{"num_hidden_layers": 9, "qk_norm": false, "init_std_qkv": 0.0224, "init_std_o": 0.00527, "decay_fraction": 0.642, "max_seq_len": 512}
MLP neurons of a small language model. Each row is named by its layer, matrix (gate and up: input weights) and neuron, and shows model dimensions 224-351. Each number is 200 + 20 x the weight over its row's rms, rounded and kept within 0 to 999. A neuron's up and down rows have the sign that makes its largest values positive.
Before each neuron's rows, "fires in" lists the words (lower case) most often at its 100 highest values on Wikipedia text that the model never trained on.

fires in: "on", "only"
L5.gate2097,198,218,215,183,226,194,237,185,174,184,173,207,196,173,200,165,196,190,162,161,160,220,157,195,204,171,195,237,217,217,201,194,180,199,226,189,212,195,199,181,195,182,198,190,207,200,249,183,186,211,164,198,166,196,198,188,209,178,207,204,215,211,201,235,210,207,178,187,245,179,197,187,183,164,196,206,189,206,218,195,171,187,197,207,209,224,199,200,240,165,206,218,192,235,179,227,211,203,215,186,207,205,191,190,215,186,208,204,203,257,194,169,223,175,215,210,206,209,177,238,223,156,207,210,186,225,228,214
L5.up2097,203,227,190,193,211,223,213,208,186,211,197,197,209,210,196,204,238,176,234,160,207,197,163,225,197,204,208,247,201,232,216,224,194,247,180,214,225,194,191,217,206,200,162,164,170,205,219,193,200,244,206,185,217,179,223,193,186,188,216,200,205,199,184,183,212,199,190,202,204,166,197,227,202,194,233,224,180,204,198,238,174,187,221,148,196,226,186,175,230,184,191,181,186,209,186,223,212,221,198,197,218,202,230,191,228,176,200,249,199,259,177,229,188,187,218,200,206,213,181,203,211,201,208,204,218,225,187,214

fires in: "to", "would", "that"
L5.gate2450,206,179,186,190,202,217,166,194,233,170,208,159,161,211,204,186,222,166,188,192,228,206,212,208,203,210,193,202,201,188,209,179,174,167,175,199,224,196,187,184,182,177,161,220,187,207,185,225,179,216,187,186,198,220,188,223,207,177,195,196,177,231,216,199,197,202,219,209,210,173,194,169,201,226,198,197,191,185,232,247,175,191,174,217,202,203,178,168,217,223,186,179,186,197,199,173,206,189,198,197,199,235,219,222,225,192,210,209,198,188,162,195,207,187,207,187,172,205,178,168,212,207,216,206,199,186,184,233
L5.up2450,248,187,184,211,210,180,221,230,201,225,196,156,225,189,205,216,222,210,196,198,199,166,220,212,211,206,174,180,205,221,167,202,203,187,187,212,177,202,228,199,189,200,209,210,240,215,208,208,175,217,212,222,211,185,189,237,168,189,194,192,188,200,207,178,185,185,183,208,211,181,223,168,215,184,196,205,217,245,197,225,192,233,184,222,244,182,192,196,196,188,207,211,209,168,189,216,198,140,210,213,226,172,183,221,196,206,175,228,181,189,171,211,214,208,165,198,192,217,197,209,248,192,226,183,202,198,225,183

fires in: "in", "for", "by"
L5.gate360,171,198,211,185,163,205,214,207,208,187,180,226,189,198,210,219,183,191,195,240,208,185,193,224,193,166,178,185,213,209,206,215,194,213,165,164,171,226,198,215,199,178,180,169,177,191,218,175,188,193,206,236,212,201,189,206,197,219,203,203,176,210,157,209,205,223,177,232,165,222,198,181,196,189,196,163,202,202,195,208,201,204,204,207,184,175,203,226,221,183,190,208,213,148,187,203,170,211,225,206,184,186,202,185,177,214,181,207,205,218,185,219,167,222,184,233,217,190,185,217,216,213,211,199,186,211,204,240
L5.up360,190,206,209,184,193,224,194,240,179,193,198,203,171,180,211,201,243,177,199,187,197,213,219,244,179,200,214,187,188,227,229,178,203,187,182,226,196,211,192,183,204,173,151,227,212,216,225,178,205,227,164,182,222,173,187,208,196,210,192,226,220,211,241,167,175,223,204,226,218,197,192,158,168,203,166,188,199,185,213,198,221,189,217,190,197,179,199,192,213,201,199,215,216,166,170,241,187,185,226,235,169,215,188,178,234,227,170,161,182,230,194,223,244,236,206,220,206,209,191,166,202,206,198,194,234,205,203,167

fires in: "as"
L5.gate994,175,207,195,187,207,190,214,210,205,173,177,220,196,215,176,212,207,197,199,165,180,227,236,177,209,210,189,169,210,184,212,184,209,190,210,219,224,191,212,233,253,200,204,231,187,207,180,219,212,221,185,224,166,177,222,216,217,218,213,189,197,200,190,186,160,184,198,226,161,217,193,230,202,182,187,173,201,167,208,214,170,239,222,173,156,203,187,197,224,185,197,152,183,220,196,219,206,228,178,229,207,214,185,190,224,211,200,198,199,206,207,208,220,192,202,216,230,225,197,186,228,184,198,203,224,184,185,208
L5.up994,205,227,147,221,178,215,193,210,190,171,190,181,179,208,209,200,190,184,227,199,181,180,229,197,207,208,190,250,203,220,169,200,203,215,219,178,204,203,185,210,190,160,217,172,224,206,192,185,173,187,209,240,212,197,211,221,214,195,191,193,228,199,206,217,150,182,219,237,178,192,210,199,173,209,224,192,192,225,195,164,168,164,219,209,181,219,197,226,224,180,218,217,195,255,217,166,190,185,195,238,179,194,211,168,187,170,202,180,225,203,218,153,198,168,162,227,201,231,169,204,231,174,215,216,203,215,216,234

fires in: "his", "s", "one", "then", "her"
L5.gate441,211,188,218,224,204,154,195,199,155,216,187,181,244,189,194,202,177,190,194,195,221,215,221,251,227,199,187,202,201,180,211,227,232,194,178,200,194,205,201,192,195,211,205,181,192,208,197,213,206,161,241,187,212,203,214,204,208,193,192,210,231,190,178,207,207,235,181,202,214,195,205,187,178,195,195,188,221,188,186,234,175,183,189,204,178,193,213,216,204,215,205,171,175,168,193,190,160,174,197,214,183,151,207,235,193,172,185,208,215,180,202,229,169,204,197,209,215,181,218,201,178,187,177,200,182,197,236,244
L5.up441,183,191,212,219,231,208,193,176,166,191,214,192,217,190,200,217,234,186,223,195,183,144,204,186,205,186,228,209,189,158,194,192,201,192,181,193,185,190,203,227,193,210,211,162,201,173,211,193,213,211,191,168,169,181,213,184,218,188,175,207,193,230,191,215,191,183,181,182,179,204,202,213,215,225,206,185,240,154,213,199,177,246,211,157,192,213,211,173,218,188,203,207,183,223,201,202,214,208,205,179,234,171,219,207,213,200,199,196,204,180,181,196,184,213,199,212,176,193,184,200,141,208,161,203,209,262,170,176

fires in: "as", "the"
L5.gate541,238,207,237,224,185,195,187,228,205,169,169,205,203,190,203,226,192,194,147,188,183,172,211,247,193,230,211,216,201,190,220,165,201,193,178,183,210,186,197,201,229,237,232,235,169,186,222,188,189,180,178,198,184,181,231,201,216,237,224,190,227,214,216,196,185,220,189,217,204,187,177,202,181,229,194,163,183,207,227,213,216,190,196,176,208,178,184,216,204,207,210,203,203,166,175,196,159,190,235,212,182,204,236,206,196,178,194,207,206,242,194,192,179,177,189,183,223,200,164,185,239,208,185,174,200,210,162,169
L5.up541,204,225,200,169,191,203,197,181,206,185,168,176,195,205,192,178,202,209,214,184,215,201,199,230,227,193,187,181,222,200,198,230,211,209,213,155,196,192,171,230,169,220,198,212,185,221,236,181,185,222,176,218,230,182,216,198,184,184,173,190,225,209,186,212,189,200,208,214,210,202,176,188,184,169,161,174,184,202,178,184,204,194,208,174,208,156,219,179,203,203,140,209,166,268,197,205,214,184,181,223,198,179,229,224,197,201,218,162,201,192,178,184,205,159,210,181,192,221,197,200,203,203,225,208,159,229,213,209

fires in: "on", "upon", "off", "before", "only"
L5.gate2366,164,193,199,215,145,216,233,162,189,219,210,224,194,201,212,175,210,219,211,200,223,209,188,243,177,232,240,199,167,171,198,215,239,239,215,186,197,187,199,231,224,230,185,209,193,166,235,208,210,176,226,184,221,186,156,215,190,204,195,205,185,184,208,251,194,226,193,208,206,173,199,193,197,205,177,165,229,212,181,225,200,222,187,202,215,211,193,172,193,189,211,205,187,191,214,206,206,219,171,191,202,205,225,234,195,217,198,236,165,193,210,200,181,179,200,212,236,219,208,211,217,222,166,197,186,213,180,205
L5.up2366,206,245,182,181,174,197,197,205,204,193,188,215,205,247,174,219,201,187,177,189,186,205,218,197,225,169,202,213,182,178,198,198,162,223,162,201,215,181,188,243,215,202,218,169,138,171,237,159,209,236,224,181,210,202,190,203,193,189,199,190,217,192,203,235,247,218,217,219,244,221,186,204,190,207,199,176,174,191,216,175,215,189,234,159,196,204,197,218,217,168,198,239,222,218,236,175,243,210,200,228,208,179,206,190,228,170,188,196,196,216,182,215,229,189,194,196,187,226,189,213,204,216,186,222,164,201,197,206

fires in: "by", "of", "his", "with", "to"
L5.gate2440,218,208,185,218,197,164,170,196,222,213,197,228,241,194,211,205,220,213,167,249,165,219,215,200,192,215,197,192,186,195,217,239,207,193,179,191,202,194,227,225,197,222,223,191,177,224,226,201,214,166,229,209,212,216,182,176,210,202,172,216,184,174,179,179,199,197,181,215,214,225,222,201,220,157,194,188,221,157,222,227,190,187,211,221,212,179,186,218,205,204,185,152,198,200,203,178,216,196,181,212,186,200,210,196,214,200,182,168,215,185,157,218,207,206,167,188,199,191,211,174,176,194,214,207,195,195,237,170
L5.up2440,199,193,201,192,194,198,199,195,202,195,236,173,224,209,199,159,183,167,194,243,211,219,218,198,189,209,193,220,205,167,210,199,258,249,181,197,233,181,192,203,196,206,189,210,145,176,185,163,197,175,229,217,166,205,203,207,182,231,209,233,180,191,187,243,196,194,217,179,199,183,203,201,225,189,206,200,158,202,209,233,197,206,210,172,189,209,204,182,190,166,196,200,211,202,206,201,207,195,231,204,219,176,202,203,196,202,204,193,206,199,173,182,209,151,193,198,229,189,197,194,206,214,174,241,210,234,206,213

fires in: "his", "their", "they", "he", "she", "her"
L5.gate1679,174,183,207,187,187,194,240,187,191,187,193,197,191,176,219,197,206,199,197,187,190,218,218,207,180,171,221,199,157,205,232,164,251,234,184,197,209,218,185,208,180,196,207,193,180,196,175,200,196,182,199,196,213,180,220,196,192,196,176,200,182,215,192,187,168,224,233,184,200,196,213,200,172,211,170,225,185,219,190,230,187,191,175,207,228,184,197,182,218,218,187,183,227,149,187,161,160,237,202,144,183,209,178,184,196,196,197,172,178,214,208,207,229,204,155,205,205,223,196,215,180,165,200,193,169,192,212,167
L5.up1679,203,180,187,193,200,205,166,204,231,191,210,202,231,217,202,191,214,201,162,234,213,200,219,214,204,185,270,194,202,180,206,200,208,216,194,177,225,210,203,180,171,205,215,184,175,198,212,188,219,189,176,198,188,189,204,203,171,196,180,222,195,221,168,169,197,183,185,200,178,194,198,211,214,191,193,209,199,194,216,210,215,199,209,217,189,225,193,235,222,184,216,184,232,208,202,208,210,211,211,187,222,210,206,214,212,206,210,190,198,197,191,180,184,198,187,174,190,196,213,188,213,191,194,234,194,184,192,218

fires in: "the", "of", "s", "other", "among", "as"
L5.gate1746,207,210,199,215,179,194,171,206,223,178,248,210,202,192,206,181,169,225,174,208,221,191,183,219,190,164,212,195,197,195,199,204,161,187,216,204,217,252,197,182,201,165,187,174,198,181,195,162,181,192,174,196,176,192,195,204,211,228,173,223,202,170,205,208,238,208,214,200,164,218,223,171,210,216,221,220,190,172,206,211,181,186,222,178,197,227,203,191,189,201,174,156,196,165,201,184,218,185,185,208,201,211,177,176,229,194,240,194,219,212,201,248,162,197,219,204,216,206,188,211,229,178,204,194,208,199,182,181
L5.up1746,225,191,199,204,177,186,181,162,224,177,180,203,196,222,211,229,206,225,246,207,200,209,223,209,212,217,216,204,207,182,165,235,214,211,216,194,194,199,177,232,203,224,192,216,219,207,203,178,187,211,179,190,176,219,186,192,209,156,205,183,232,194,241,215,201,183,185,204,212,218,211,199,176,193,215,182,197,210,197,239,177,174,204,201,206,230,201,214,207,145,181,163,178,181,178,151,154,182,193,183,184,198,171,220,195,207,211,208,194,258,181,195,218,215,189,224,210,185,204,190,211,215,217,219,198,219,196,211

fires in: "the", "to", "of", "are", "also", "by"
L5.gate858,210,180,198,192,221,196,188,217,199,204,210,208,172,217,222,201,239,224,170,175,224,233,187,221,207,178,228,184,197,213,176,161,219,227,193,184,190,211,232,202,160,159,188,224,175,212,218,183,198,216,207,202,207,212,209,220,198,189,242,188,179,175,197,198,202,195,171,185,216,192,225,168,200,223,204,183,157,187,215,233,199,236,203,193,140,217,205,193,192,224,213,197,235,215,188,185,208,222,198,194,176,263,207,157,201,177,157,196,181,178,226,176,188,173,190,222,176,165,203,173,213,204,199,179,197,196,188,207
L5.up858,189,206,210,172,183,175,141,206,184,206,204,184,200,169,213,198,200,174,212,207,211,245,188,204,213,204,198,167,211,190,223,178,211,202,170,217,214,194,227,185,219,168,211,204,209,183,212,204,253,204,224,201,210,158,193,217,176,191,198,181,180,223,201,251,224,176,193,164,214,191,205,203,186,211,218,226,206,162,197,189,196,191,172,231,209,193,199,208,199,211,201,179,228,151,205,211,215,179,195,188,235,214,242,187,210,203,176,218,164,214,252,203,186,198,160,217,216,184,190,179,174,218,227,207,204,177,193,195

fires in: "his", "s", "the", "my", "a", "your"
L5.gate331,185,204,227,186,199,196,181,191,157,170,183,172,214,189,193,175,170,209,223,202,207,188,224,215,197,225,223,202,208,191,215,216,235,200,190,188,190,183,184,200,162,198,225,210,214,170,138,190,227,202,190,219,200,180,209,198,202,232,182,203,201,200,208,169,221,204,227,202,164,226,182,184,177,203,157,183,204,225,200,191,157,198,189,199,175,211,225,164,191,150,194,230,173,206,206,211,204,204,191,228,186,221,215,228,208,178,209,201,197,221,207,187,167,166,208,203,206,200,169,229,217,181,171,152,187,199,207,146
L5.up331,181,223,250,197,198,226,203,211,182,220,200,215,222,234,207,146,200,201,216,224,195,206,198,187,239,219,201,199,223,187,236,240,236,201,199,188,162,205,200,242,230,183,202,244,187,172,222,212,228,181,216,191,211,164,186,202,198,246,218,203,187,207,178,173,214,164,182,211,195,203,208,192,183,190,183,233,199,185,203,182,189,196,220,192,182,208,195,191,223,188,198,185,197,211,194,200,176,197,178,235,209,208,205,199,174,189,199,177,173,242,178,196,204,209,184,214,223,172,190,212,223,191,189,230,206,220,200,197

fires in: "as", "a", "was", "an"
L5.gate414,197,213,212,185,214,235,247,195,186,219,189,197,224,197,195,191,191,186,177,188,164,214,210,216,215,207,200,203,189,217,188,188,204,226,211,185,227,237,196,188,185,179,199,187,238,199,156,219,144,224,181,205,211,175,202,196,258,194,211,218,203,186,218,181,190,209,180,184,170,187,192,225,212,214,217,206,202,228,188,241,207,194,197,206,201,198,165,175,204,214,200,202,172,231,149,210,209,204,197,223,169,208,187,169,229,174,224,221,179,203,159,153,191,210,198,171,211,204,203,215,222,158,195,171,219,185,239,189
L5.up414,214,212,205,208,192,166,189,193,217,193,220,203,181,183,221,185,219,184,241,195,166,235,182,210,198,213,171,193,214,224,190,205,187,198,152,169,200,224,164,195,209,175,209,225,200,207,178,203,222,188,186,193,189,214,226,218,213,219,175,216,193,186,227,210,213,234,213,206,187,208,204,190,226,220,230,199,219,207,199,208,168,195,179,164,233,194,203,206,208,149,211,194,212,207,200,218,214,167,178,212,215,236,173,203,191,191,225,220,190,201,176,189,182,204,159,224,198,172,182,204,236,244,203,192,210,190,218,188

fires in: "as", "to", "and", "or"
L5.gate928,208,180,222,205,131,178,201,206,245,196,175,181,193,186,226,165,186,157,228,184,192,229,216,207,222,228,197,172,233,209,202,211,181,164,209,183,173,220,178,181,168,211,197,171,217,197,229,210,156,212,163,237,212,189,169,216,194,178,193,191,193,202,180,228,228,211,207,219,209,195,187,183,227,200,175,177,210,199,204,200,199,175,168,200,199,169,228,182,216,214,200,183,222,214,199,188,192,204,189,162,221,207,194,204,196,207,183,235,197,179,194,192,231,213,201,214,174,158,205,199,193,176,197,180,202,197,215,185
L5.up928,202,221,220,195,203,222,216,195,203,189,197,204,221,241,230,234,216,212,189,196,206,198,180,226,213,176,215,170,223,182,164,193,231,219,177,204,180,217,208,214,186,202,152,167,236,183,215,192,207,225,179,223,175,215,191,201,182,232,230,188,179,191,182,216,175,174,194,214,199,179,222,192,187,223,221,203,210,179,205,242,224,210,199,192,196,191,205,183,183,212,223,195,195,213,179,144,187,193,216,206,202,154,231,181,183,176,194,204,223,207,204,204,189,204,173,195,155,212,173,195,192,154,185,188,207,191,205,223

fires in: "and", "by"
L5.gate1598,197,216,197,206,162,202,191,224,226,239,195,166,232,195,226,221,191,203,220,179,193,205,205,208,214,215,195,207,211,227,245,228,239,217,189,191,186,175,202,181,246,175,192,196,188,202,201,191,162,205,210,238,228,220,204,192,199,195,228,205,194,189,184,184,207,207,185,169,218,194,213,194,171,199,171,213,212,159,205,262,193,142,206,205,196,203,220,158,210,195,215,211,240,190,182,185,195,209,240,211,184,172,225,223,182,192,194,197,237,169,188,222,196,192,242,193,215,191,180,214,189,199,217,196,194,169,211,225
L5.up1598,205,217,173,183,209,197,200,196,180,195,202,184,252,201,218,229,193,208,209,201,236,202,200,215,234,219,166,209,206,154,223,202,206,200,191,233,199,202,190,196,206,178,188,178,208,201,179,173,189,186,231,237,206,178,160,196,204,203,185,202,199,233,194,190,179,194,184,167,227,209,207,203,181,196,196,225,204,179,190,216,136,202,190,198,232,185,204,220,194,206,193,209,201,198,185,195,210,224,178,155,182,171,170,230,162,225,211,226,214,191,181,180,182,238,203,203,206,156,178,153,206,218,179,202,221,162,220,194

fires in: "of", "world", "most", "career"
L5.gate916,191,220,199,259,202,204,152,177,166,227,199,210,188,170,180,180,183,226,198,203,202,202,221,188,164,189,225,178,164,207,186,211,203,192,192,204,214,215,177,212,206,200,190,220,179,227,167,159,207,166,204,190,224,169,210,217,199,174,157,229,218,165,186,227,200,245,193,231,188,213,229,241,151,181,215,207,177,199,197,223,195,206,223,242,194,181,201,204,224,210,182,181,191,174,186,216,200,182,190,217,221,201,191,164,205,212,234,159,226,213,215,212,215,189,173,187,207,223,175,203,202,187,183,225,202,200,203,203
L5.up916,177,182,208,181,238,204,202,184,234,206,215,199,192,220,226,223,210,209,195,220,189,177,186,174,204,226,232,181,173,179,193,188,173,173,183,233,209,214,211,190,202,165,175,196,203,191,188,189,189,173,202,198,174,201,198,210,234,231,187,204,194,167,189,211,226,210,207,194,219,219,192,229,207,170,220,229,161,210,201,234,228,198,179,236,201,183,192,221,227,174,244,212,211,207,207,185,197,194,221,199,222,193,207,166,181,177,216,191,194,199,191,184,203,186,180,175,212,239,225,192,217,179,212,208,210,241,213,206

fires in: "is", "women", "men", "of", "in", "was"
L5.gate838,188,211,171,199,249,228,214,195,180,191,212,206,205,165,212,225,175,193,201,196,179,190,222,219,187,182,194,201,200,186,187,201,172,168,195,209,202,215,206,185,176,235,218,207,191,168,208,234,189,161,233,199,205,191,214,196,215,220,168,183,184,202,222,177,199,217,217,220,178,214,218,197,172,202,197,201,188,153,165,181,171,188,172,215,200,200,217,178,208,153,199,218,219,163,195,220,213,209,212,201,185,186,215,207,224,211,194,211,199,241,226,188,165,203,218,195,182,213,219,180,180,231,172,159,202,204,246,180
L5.up838,214,163,208,183,228,218,205,191,185,222,187,157,172,194,192,223,161,229,230,216,200,164,205,169,202,215,236,202,171,204,186,200,221,173,184,203,203,176,168,193,187,212,203,177,186,195,211,177,190,195,212,241,216,174,212,228,225,222,212,194,196,189,196,220,186,195,216,202,213,179,193,196,202,214,241,202,209,229,181,189,184,224,203,223,211,219,180,190,174,180,182,224,201,180,223,200,203,265,209,208,221,189,190,219,201,179,214,217,194,177,173,252,155,210,173,185,222,216,239,213,189,262,183,227,204,227,229,256

fires in: "with", "of", "at", "in"
L5.gate2042,200,202,220,215,182,234,185,164,175,188,217,192,208,223,229,191,203,228,213,191,185,167,254,197,190,206,175,233,236,223,196,138,219,181,200,217,201,210,222,201,197,197,201,180,193,189,198,184,190,185,153,195,211,177,181,220,175,234,183,201,171,194,163,202,191,227,177,200,181,205,186,179,192,189,243,215,192,204,203,198,199,187,205,236,227,184,194,196,209,206,197,204,180,191,200,195,208,179,219,197,194,196,212,190,203,213,165,197,247,236,194,203,207,220,226,209,224,225,205,172,215,208,207,194,210,185,196,196
L5.up2042,196,195,194,219,197,216,225,192,165,228,222,184,229,193,198,223,192,165,192,173,193,190,182,150,195,203,224,187,189,186,204,233,223,204,177,195,192,182,195,183,196,192,196,194,198,193,211,162,205,184,153,204,209,200,193,205,210,201,191,172,172,203,212,222,189,186,215,216,223,162,204,173,162,211,149,189,198,149,201,149,205,206,199,194,200,206,193,187,195,193,215,176,203,206,218,215,193,211,222,201,213,169,177,191,245,181,187,196,222,167,167,185,229,210,221,223,210,202,201,183,214,190,192,206,202,211,211,217

fires in: "that", "the", "following", "on", "in", "next"
L5.gate2487,200,206,190,194,224,221,226,184,198,189,178,213,201,178,225,191,215,244,190,190,170,187,202,186,191,216,200,199,213,205,219,214,194,215,204,193,216,184,211,209,177,221,206,200,210,184,215,194,194,157,197,163,192,206,189,200,221,207,216,216,220,214,161,200,180,195,198,199,206,158,216,210,214,206,199,159,235,248,203,172,202,198,209,195,206,239,182,186,183,193,153,213,195,221,201,171,181,176,202,164,205,233,189,205,229,211,185,199,169,185,216,180,193,212,193,226,149,204,189,209,192,190,215,165,210,225,174,180
L5.up2487,190,204,171,196,205,245,210,182,167,176,216,244,166,168,201,213,232,187,176,186,159,213,179,185,227,176,183,207,197,205,256,187,199,205,187,195,173,229,206,212,181,222,220,218,193,227,209,178,192,184,191,198,202,209,218,232,187,208,190,182,189,211,186,205,156,179,190,218,209,174,167,189,191,207,211,200,217,212,187,168,224,185,206,216,189,205,195,216,222,252,184,212,203,210,171,175,173,210,202,183,171,241,233,221,218,221,197,207,183,219,213,197,194,198,230,173,195,201,189,179,209,228,218,175,201,201,171,191

fires in: "of", "with", "to", "from", "at"
L5.gate1044,217,185,188,200,197,187,217,210,173,230,189,196,193,221,213,210,187,223,188,228,208,185,181,189,177,236,232,208,214,204,176,175,209,196,156,185,221,180,219,202,180,227,175,186,207,246,218,183,207,236,184,225,201,202,205,163,212,204,229,207,221,204,205,191,208,197,191,191,202,193,199,249,168,243,196,201,192,182,208,248,226,193,245,178,179,194,200,204,242,205,170,191,228,182,237,218,189,228,215,212,195,191,182,179,229,218,167,206,184,210,236,219,198,212,204,199,189,209,211,228,201,191,212,197,191,173,205,193
L5.up1044,188,202,194,196,204,210,215,210,217,213,186,206,227,207,196,226,200,178,212,209,194,218,165,207,190,212,182,209,197,207,184,221,230,201,151,197,203,204,196,208,201,193,155,195,203,168,252,197,199,222,211,200,202,170,187,175,186,219,167,203,227,192,204,208,199,175,200,218,237,230,195,223,237,200,201,220,221,186,212,211,241,231,211,174,224,220,208,214,202,204,188,215,202,164,195,181,232,232,209,221,203,191,229,216,200,199,215,206,201,221,198,202,178,190,161,195,222,227,201,214,215,225,173,195,166,229,184,223

fires in: "is", "was", "group"
L5.gate1168,207,190,195,240,220,188,177,219,218,161,217,195,232,226,223,236,204,208,215,143,176,165,172,224,234,185,165,214,193,225,189,212,208,169,192,184,236,210,186,201,171,185,179,230,203,226,174,207,180,226,207,197,223,196,202,205,195,199,210,195,197,190,190,185,168,166,194,155,220,177,205,173,201,192,161,189,203,220,223,201,194,173,227,198,164,207,204,202,185,191,176,193,214,192,185,203,141,184,221,170,193,202,228,189,183,217,191,206,193,198,197,193,165,193,183,194,222,205,170,211,178,219,202,246,149,232,224,208
L5.up1168,229,202,204,193,206,189,225,179,208,223,209,198,160,205,202,172,188,206,197,225,187,155,196,201,211,202,230,195,210,197,197,181,194,179,161,196,219,234,206,185,157,189,220,191,225,225,197,156,179,183,198,210,218,214,198,233,225,187,174,218,187,211,235,202,179,173,187,202,212,151,192,194,194,204,182,212,171,201,227,227,211,230,196,216,225,184,222,201,221,201,217,186,190,182,235,187,209,196,213,221,215,175,217,186,253,217,166,199,225,194,218,207,189,205,160,231,216,241,205,243,213,205,197,182,191,160,213,187

fires in: "for", "by", "from", "to", "over"
L5.gate1213,223,226,187,203,206,173,218,184,204,220,202,207,216,221,218,206,216,189,217,187,200,203,198,211,185,177,137,188,192,222,175,204,211,218,209,212,211,185,224,227,217,173,187,176,187,211,217,210,180,210,174,219,193,237,198,176,199,184,189,190,213,195,183,221,216,225,175,191,143,208,206,183,192,213,185,246,187,222,184,238,198,180,231,179,207,208,211,207,197,204,185,233,183,207,196,206,204,175,228,224,201,193,216,209,233,186,204,224,210,177,204,185,212,206,186,218,195,242,204,200,204,204,210,221,224,192,207,226
L5.up1213,199,210,187,196,228,159,244,194,210,175,184,164,231,276,212,222,183,185,188,189,215,168,196,246,167,185,213,215,179,220,207,181,170,211,241,203,239,217,226,208,172,203,190,178,182,192,198,234,203,203,201,234,176,205,219,226,180,205,190,186,201,167,178,228,195,223,182,206,177,204,163,230,175,201,174,224,150,202,142,213,205,199,194,213,177,194,205,169,200,199,200,213,209,219,200,213,194,200,189,219,186,204,204,190,179,236,153,224,233,171,194,202,191,214,210,200,170,184,193,225,209,205,204,176,213,209,208,172

fires in: "for", "that", "goes", "kuusemäe", "went"
L5.gate1473,178,224,188,189,179,209,209,229,176,177,195,192,144,201,199,178,211,180,217,198,176,215,186,221,178,198,209,175,214,200,154,222,233,183,235,198,224,233,191,212,219,209,197,185,188,208,212,208,192,211,180,222,216,187,211,199,198,214,176,172,194,186,195,219,220,152,191,205,181,176,190,210,184,225,198,197,196,233,205,189,183,188,203,193,183,226,209,217,188,195,219,237,185,195,184,168,194,210,200,234,177,193,223,192,204,168,246,160,194,193,180,183,165,177,174,236,179,181,196,182,212,174,175,210,205,192,225,237
L5.up1473,233,190,223,210,205,194,226,217,183,217,190,189,223,222,209,195,206,171,212,223,210,218,265,178,204,200,223,201,167,221,224,218,164,254,240,220,209,213,211,209,209,206,200,173,201,213,203,212,217,202,201,189,194,230,165,185,220,197,204,209,212,197,166,197,198,172,200,197,188,172,201,191,209,251,214,186,189,187,178,181,193,206,211,203,175,204,197,179,212,223,210,196,197,206,217,185,166,164,206,220,145,222,166,215,200,187,209,181,217,231,195,206,197,175,209,190,228,202,202,166,217,215,198,166,206,229,216,224

fires in: "in", "5", "18", "1", "on"
L5.gate2159,172,220,165,195,222,176,216,173,191,221,197,228,231,220,190,188,196,186,169,206,165,174,222,195,231,230,235,182,178,168,193,195,201,198,166,173,181,221,218,188,195,176,212,251,220,207,224,244,189,214,211,194,208,184,205,216,205,215,215,182,195,184,228,180,206,187,174,226,181,174,205,190,216,177,197,161,203,197,186,188,207,208,195,171,239,200,218,178,188,207,163,201,178,187,191,195,190,141,223,150,188,198,214,186,212,217,184,210,168,212,188,226,191,215,201,210,193,204,187,175,183,194,155,182,178,199,204,169
L5.up2159,190,185,155,219,219,209,179,194,226,237,206,208,217,183,194,198,192,199,189,207,203,182,223,190,218,180,221,172,208,206,181,223,196,224,187,174,193,194,254,205,144,201,204,214,196,163,186,208,177,185,178,193,217,198,245,181,200,196,215,204,215,196,233,203,150,228,191,204,210,192,202,215,234,219,196,211,192,199,196,176,171,205,172,177,186,175,223,199,221,166,189,210,189,211,194,184,214,208,205,213,200,219,233,182,195,162,243,192,182,199,217,214,158,208,206,202,194,179,217,219,204,233,136,186,173,207,222,194

fires in: "a", "s", "the", "its"
L5.gate1284,201,198,194,209,222,199,175,198,225,145,191,185,214,174,206,220,210,188,178,244,195,168,179,215,232,196,194,194,229,182,175,189,218,188,188,206,242,219,187,181,218,210,209,168,220,184,215,172,229,183,224,222,194,210,222,188,207,181,176,184,225,207,216,224,226,194,188,228,194,211,172,195,162,222,203,196,183,185,161,177,175,205,142,180,192,184,219,182,174,167,208,200,176,211,200,206,186,191,182,181,217,270,186,186,211,223,194,234,225,206,183,227,204,187,217,211,211,176,197,189,217,168,248,170,196,226,187,206
L5.up1284,188,207,210,213,187,221,205,190,238,175,190,208,202,204,198,226,172,208,185,202,222,195,201,227,206,178,180,197,215,203,188,193,225,176,234,153,185,213,176,200,136,197,215,192,167,228,202,200,207,188,178,210,196,188,217,192,212,218,190,243,215,232,238,217,219,204,201,232,198,224,221,203,171,230,182,222,177,188,176,143,209,191,209,185,205,225,185,232,198,191,188,198,155,202,191,188,192,180,231,181,199,222,219,197,206,236,233,215,210,202,181,199,197,230,194,195,228,206,196,215,182,206,230,165,180,208,215,175